Weights of a small transformer language model.
Size: width 256, MLP 1024 tanh GELU.
Training: a variant of Muon for these matrices, 3995 steps.
MLP neurons of a small language model. Each row is named by its layer, matrix (up: input weights) and neuron, and shows model dimensions 0-127. Each number is 500 + 50 x the weight over its row's rms, rounded and kept within 0 to 999. Numbers have three digits each.
Before each neuron's rows, "fires after" lists the tokens most often just before its 100 highest values on Wikipedia text that the model never trained on.

fires after: " ", ",", " D", " Jo", "-", " I"
L5.up294:501421556486503489471538409618565413615466591391537506532483504516452550496494449526515555524414435468394489530513417472411516560409577595487541496445474549427530500536542464534488503444489521539576496502485462627435480478546467560481455538494491542464558515581520559450518465478499434521500558402462530539531485498500509411437473466490511493451433489477416406489476516593502486543450

fires after: "re", "on", " person", "ur", " Year", "ist"
L5.up427:573513580575433489484441484491509469537487485439466429499498470610449514552495470441481559488502512526501536503512465539539523519447525467554456493549436359517429542480545559511503480635560474521500524459558482490436545502417494587459490489507540531547407606485522518459599487479548589477423541487459537417486425499494453615499532521438495498580474526489559499419481537499465514470476

fires after: "or", " co", " Cor", "er", " Ca", "al"
L3.up380:497537509478503487437346627439547554374498623446478488497481481527446533504514497420516521421474455492517472494500438473376504515580490507579570469519468501469468542454623481559522491535442520635507524510479599477467580483364509479495494523503485475545512584506536464500616564515550492546562444556529460482518549560495400529485534459551474465528479497504455455586471509592445542499514

fires after: "n", "ch", "et", " D", "in", " P"
L3.up390:544411502560474590474535591575450587531509437469508481518436459475522423612562551560447523521460505544495510540475521503490401430523500527502418399555556536519397494429488428546498560453599445466544460482502421440523498532440478495481575455484548468523540534607489564462525577460487462503421476492555374418544506592597523478479566492518582388445451578460555436507507474434508497469439

fires after: "-", "\n", "==", "===", "="
L5.up400:470443574463499454553424444564468514492497562440513476563532515529498542500582496468579521485587447511456428489555363655571458474465530483473535560472433492496530494485471523543515545507535537496530523458438538457470510412514416470504432483506580444444465497500573606445495522577537469463596519460470597477458546484514389556503478458438547539413522494516490457527384510527406511394486

fires after: " in", " con", "con", " trans", "s"
L3.up695:424542487439440490469594564494471623563472422477501515477459493614516574494499493601524490441554424528513545488546535579480522533523386430495508520456538420508507539503618483523527541409525507482508455505415515557537486464524510437490514480501401467433445568555427494420531519457532473489525628551470474502513526444541518505541490395471494504518447432529541408557515476452553578449597

fires after: "al", " ", "k", " Ca", " Ka", " Sa"
L3.up460:546449625547465475437484470463593477400452508463554453445487500468536582438477505430444503483504430503552555462480503500511515459583492407472532547484596521391525442505577505438535436433501424524483516564562549527417473481438499513490370504601567484537509502478573407449560567558548452495489530430516474559690444489448470462469454428562469465505471463484529478492516491533509455561620

fires after: " ", " w", "re", " Ber", " Ar"
L5.up810:558443540452612585403476384487491486573444505403529553561514521465432452595512563555475559423551579489562507367517449474507508517400511476521408600401472387452471491374547494498398520480507516438533486485527395479461464470526591481510464492458596490520475497534516509551453593541488461591556504492529508491457514488531508453573520488505385518519455482606506428549507457513593513500550

fires after: " ", ",", " that", ".", "D", " D"
L5.up404:456551523383487504556478507553472495581506536484586577523541565509440523493468516578525468611412463505452441511465508473467472527431471514460495421636384455580508480550591476482537443496439410531530513524531515526508445498574475439465634606497366474398548610485420465449497434504549484512442485406509579492515488476480513552524474495410430496514476523498504579434553556463488525512534

fires after: "s", "c", " De", "re", "er", "es"
L5.up525:509481448406455511459452486479565526527430543477547425531541588550478478522416461529459541493471539547457526435481581574574597565584528501446455394577555509509463440407522424469522403469523520515400492618470423483533440430557470502491482453542535499551487580509493466542516495449519533629474468481560545509437484469482451488511514510553484453576470582508463448515520552602593486481449

fires after: " E", " a", "we", " in", "e", " de"
L3.up810:415548494457488443481460569580494430497469518485553396588498498487516462648482435425427495450598478466524519471547440648488588550513438607480550562544506547417410456425491501526459493418408443460460558471586422512440453520520546566473557539484467486552492489573572553510480491503475550535610401485459525514530468514471466420454520501479453382486526461418505455509461421474473435519466

fires after: " be", " h", " Mi", " he", "s"
L3.up298:519520559482477430483574475510534556544516456481456581518509532387511462514510501502567514402558440436504477548467465523456497517458548522451459500498479566590613484382526559504561581539485459380521511577460580507546445522526617460477534503554480498435497522510572481493433424436565417523528482468489488523405463477501452492468486526620576545579575508484458464414548517419584463575454

fires after: "s", "p", "k", "q", "ag", "c"
L3.up278:400567479521553476604581428480585565431411462521448546445404511445472502502471477474479468548492572419543493468472498480448590511412496512425463524517529491543540510559462469420582431505509529487485530543423519582452478491540471525566484438492467585418565550533437477545648507467523477505503573521499398474466571506502523498514473468488495545554639467499516493420439596508583521493531

fires after: " as", " be", " one", " do", "ig", "fu"
L3.up979:488493423427552467464443454395482480558500435379494504543495442491490552535542528464521487444554525560535484577531508568445481531578535493551410491465522571483582467560466473576535424562512507534387521517406442350499533526458540417532476594464436511536527490473596540442438540462518499457420412530558534497459506577505433656481464521440492560504428528390451501495504479515582415490508

fires after: "-", " a", " most", "ly", " un", " A"
L3.up797:477420597517553509547491535514538426521623508460517456534341548508569424480514614450475595437491455532588551513466418430433445485509512456517507505525560473475461497422542507561504562447345458438538440514510483495453517502445379533614423537463451549490476548441445471499559554487509510539486479532461465429502455529581519492499476550617599472439502495552558480557483434560568521495607

fires after: " U", " Qu", " S", " Su", "w", " In"
L3.up925:438547417478455552489547508570488519613444537515573450552457536534443548512597406489598415478530476528579469428455442531563482495470435581471449568499481469532580439484508487442575519567450446579504487549529517495440509490503433523495507533541509505482513538491552458580511506519573493529482573487470522465432537562526491499586597548509472500494573512537529486362506506589547430480483

fires after: " ", "te", "e", " are", "ne", " is"
L3.up618:477528559523557307504563418534478545550502499417518486489576450492569610558458420522467491534529487514442429551552569438537499455533429465483490431420509506454550531465547491583547493474495487571430553539426405555549473476524473572512468430466529496452513484553476470569450484442448516575565488496527506505517561455552529418466494493535561460445555578560475531496498488477506436404476

fires after: " E", "o", "ra", "re", "ec", "c"
L3.up228:396494477523477552496600511526471472481465528469469492574527558570489525520495415481555580493542445545453476464542491585534530530468473425516581460621600467506410534440546437478534508506536536448465487542465539477535416494520499534508572470515417503541550615484441467494407527465572485550481520488550432518459576468533567464555703509558437500503530435449509483475482432497563539393572

fires after: "-", "ne", " (", " ", " co", " un"
L3.up267:515530573477508396433480535525584506466492477425424486553520598510411454490481500557522436486552369467467465488458595466536468417582498516475478537490538458466549559509591471471512521462503491534446477511552473522516461507526487465520478465502504528505458498550532497570518591469526454477422500516542527513510567456531441406413492479508569534535520481460475462458477482433544570526557

fires after: " (", " B", " h", " A", " H"
L3.up506:490438585374476526523478420555551526467559533436493505467476516450544377485442536533484483514432515564453446592500349493499481484579495409477464439552587531473517491497487555342469600468523574485528482575459578472419520524493544490567535604555448426549436540549558577496544542520469474437474524495520451402536508464499486488413543520493474525568487439503484516424501519461545451523520

fires after: "er", "g", "d", " Con", " In"
L3.up707:549420449419521472405539470544496522523479489555444506502554398501555525474345550539500518453539465522514500516425437555562523463474478602445523491453573521509519537494511526494453419519501421490353388498539545469334563493358516488490497447527489521486416512477535507455535510523461518484382561468521473429455560494534411449488487492462450490496530453464582439523586483400550492501543

fires after: "n", "s", " w", " ", "en"
L5.up38:450534522513608505485471430639437516483489501462458545434466536522441501444520566563471564384493506480409510454489488479547421488525505593436470485497484470513544501466510507558483449427446525452536554471542385430480548484537543500507540487532571541498547537483405593449447501543476492494485573443530524586512478463437568524518498474482536492474494594456530470562468528466486449508445

fires after: "s", " gr", "ro", "n", "la", " ma"
L5.up857:490527532489522487489495420478415434578446579462503531513515563444549449535516529499435464463507508446480504554617451513382520413464436560456540497437493554543493517457583507521514505498496479464544556527503490463506474487399606570504516550499513471478497452414477398463539575456448484501498390425480551476541441457533467520554394477473529510537548585514481524550421585566520440411569

fires after: " a", "n", " ("
L5.up196:496428454441487465510509517472492498536547514492478520584478363514474428595431593587514533535485557596577472517459491510531513550485541456450446473519544348457575433513496558538548598526464520421470463559536529548518465538404516520567526399529424462409483541528497431529527605417469481503538518479543475481546521553476510448508504521485457579498540487444562424534549460438540413486485

fires after: " de", " C", " a", " b", " st"
L3.up848:465502414488561437557473517619506502473424641496446509538467606552519478574503521504444467543505456432583556534470453461614481501513468542485452390586428470494464467508501505508543583530440456478565532499573561515488520494523550527520507565524528384439471552528444541410585481530506531533489504561459543558377526379511526410508501553503345498491441489456527510487482492449507443523503

fires after: "-", "–", " (", "'", "—", "["
L3.up134:506496576450458439438551546489522502487510426397555494518601532494431383545600433573542529482392453470412468532493510495591496421510460502546491506435491339486446562469465559602531521533455568436506481481480471505479485433464548453560414454532442477532470601515476538535541479575511529480532513526491442579478404441550502485536516641516554485503507564411478442466602585485503570486492

fires after: "n", "lan", "ar", " d", "r", "er"
L5.up971:532495490488552495457527524441438452513413448438518614528545588551529458451479481543462420594466576462435523388472497524461566498524515516583540515510513440484426464496556516492597486548550511523487451483497466492571485433393606510589570469637539479517525584578524477447488394532469414500454407482541518483436473540407445575566436512472561549507568453390507411556477520555467407445480

fires after: " se", " Se", " comp", "mp", " Re", "s"
L3.up300:586502537539548538619543557520480471460503521574545404635464467534563546489450551422559481452406530456488389568525541484440473591481447464440461441507603447566443505569460350535568491499532392483451532518548521518481480497414560452502479505459515463559561495435421491516504521442474495522527487522448540503600510521560580465508480443425527444580469557523469478536425535430477544509502

fires after: ",", "mit", " me", "te", "if"
L3.up154:513473485507509491520441506530435546504570486455530445577369516503445431523488438465533470469500461502525447560584433518563546570620412470461501469580506505493481516505442463482556549387474528434458461511576491557503481530474521448470441507432523484377480466406523509550407452535452505539521557508563477551475512523550424509524490614629519492534476529474473529539571563547531528542503

fires after: "s", " in", "z", "S"
L5.up848:496557372530474489449559460530478483487518497594495445578517511469537500430392580485450510460503488557476541479568564466550474456459471476566492434503437447508585466519474454459557550521529460468538488544538456534508497417457433395451503507488401493412507516451443448453452565533461503572494480459435595455567509517447545530547501453465462552467579552580513464418504573393487609419573

fires after: "\n", "|", " ", ".", " As", "s"
L3.up297:557560523534504553445573539486498490550526451487445592568457528511495494615474511534553460391547469518610468508550527364457585466498467422468559422552459466543553432466496473496536534561538497688498490561566416466479530495538492463534479497488434553509525463458597569481574492449509575515552566366484529461530610547438428552533529569582489427467474479436523582492454432523575430487555

fires after: " ", "s", " se", "th", " un", "c"
L3.up61:561527451498510502502489508552379517551536598558469467589406511487433472559495537556577539495570452451519427552562470545491629417483582482473425469502506437407505540516587460495455624498526449506592470480536376539568588504490502465532487484496412440481513494509445516511492445500533463476488465541445533483483494499461581466511535527561541438566499477519575594492488516531482596538459

fires after: "re", "e", "st", "s", " Year", "\n"
L5.up394:470579439521491476465497530536442485576504565401492519472395490520476455548503456426484529489461514530429432509471528562563383568509484530510541534490422399546402495513482558526588569521502540459434510469540386457537468487509545525536607518564499500511420518443655583530520563529544516475444524506486464508566506575578460656488508482482495528440427531562452527546452495501445520398525

fires after: "s", "c", "la", "ill", " w"
L3.up649:508456497442528493521490415474488452506576489492554520519477462454564451489429556533384605369414560494567510344498501508464510467528487496550591474486568469455424535525548396474487393481535477499441548481450462474445508509476494471534484544561530524417531398498545467515584475521504495395527374467449512488560457479508509526497392590566550481546459479531463427638541524462501479534524

fires after: " ", "th", "o", " W", " a", "e"
L5.up477:533513538568474524490455523523451529572486575463476461611480568465522466550595474574446493442554534501537536550535439545431508473488470501536493534441467463510506502478506453543540468478568595499526485489533397495478482516523541493561421504539581435475443508473439497517583454521542612450472492519506497494523516663500476447496518526543357375415530507497474522504560466578466450582481

fires after: "e", " Te", "te", " Li", " Le", " T"
L5.up713:454573565438491520445501517506447559516552576501618563587433529482581512422521499458405538495488534500545476491520445484461491507483414471548480469498503474497492583558586470492479492511461414494477725491440511487500506549573427467509563495403466588480508437445508477540493518451500610516531470435469622514519464523471536502526460503524500452504501549469547568514447447525444464522453

fires after: " ", ".", " \"", ",", " ("
L5.up990:583516552497454530629494561497506564524459545432537437444437606585421415534543468572500486615408478511600523555442519451509454483504435475462518454516551481465540454431454524509540556517453548487508465479516476470486557493540493511575518421447515449425529542499431527482502491480590406444459402480456511471499451651509584556524516432475490455511492511405585430512513445481436503467657

fires after: "p", "c", " Co", "b", "ic", "pen"
L5.up245:575510477569488497475604479471505572410452471475428434450532578434479459474444483538496613421429541506510583445585450457542552540492504522458509372537531521469528522379463537549561522485494568462515509477555503523495424540513648490449591470559510531434558539564430514515507450392541540597503553516473474515493512536626449478502612478491511435437520503475584520491495572487556513463436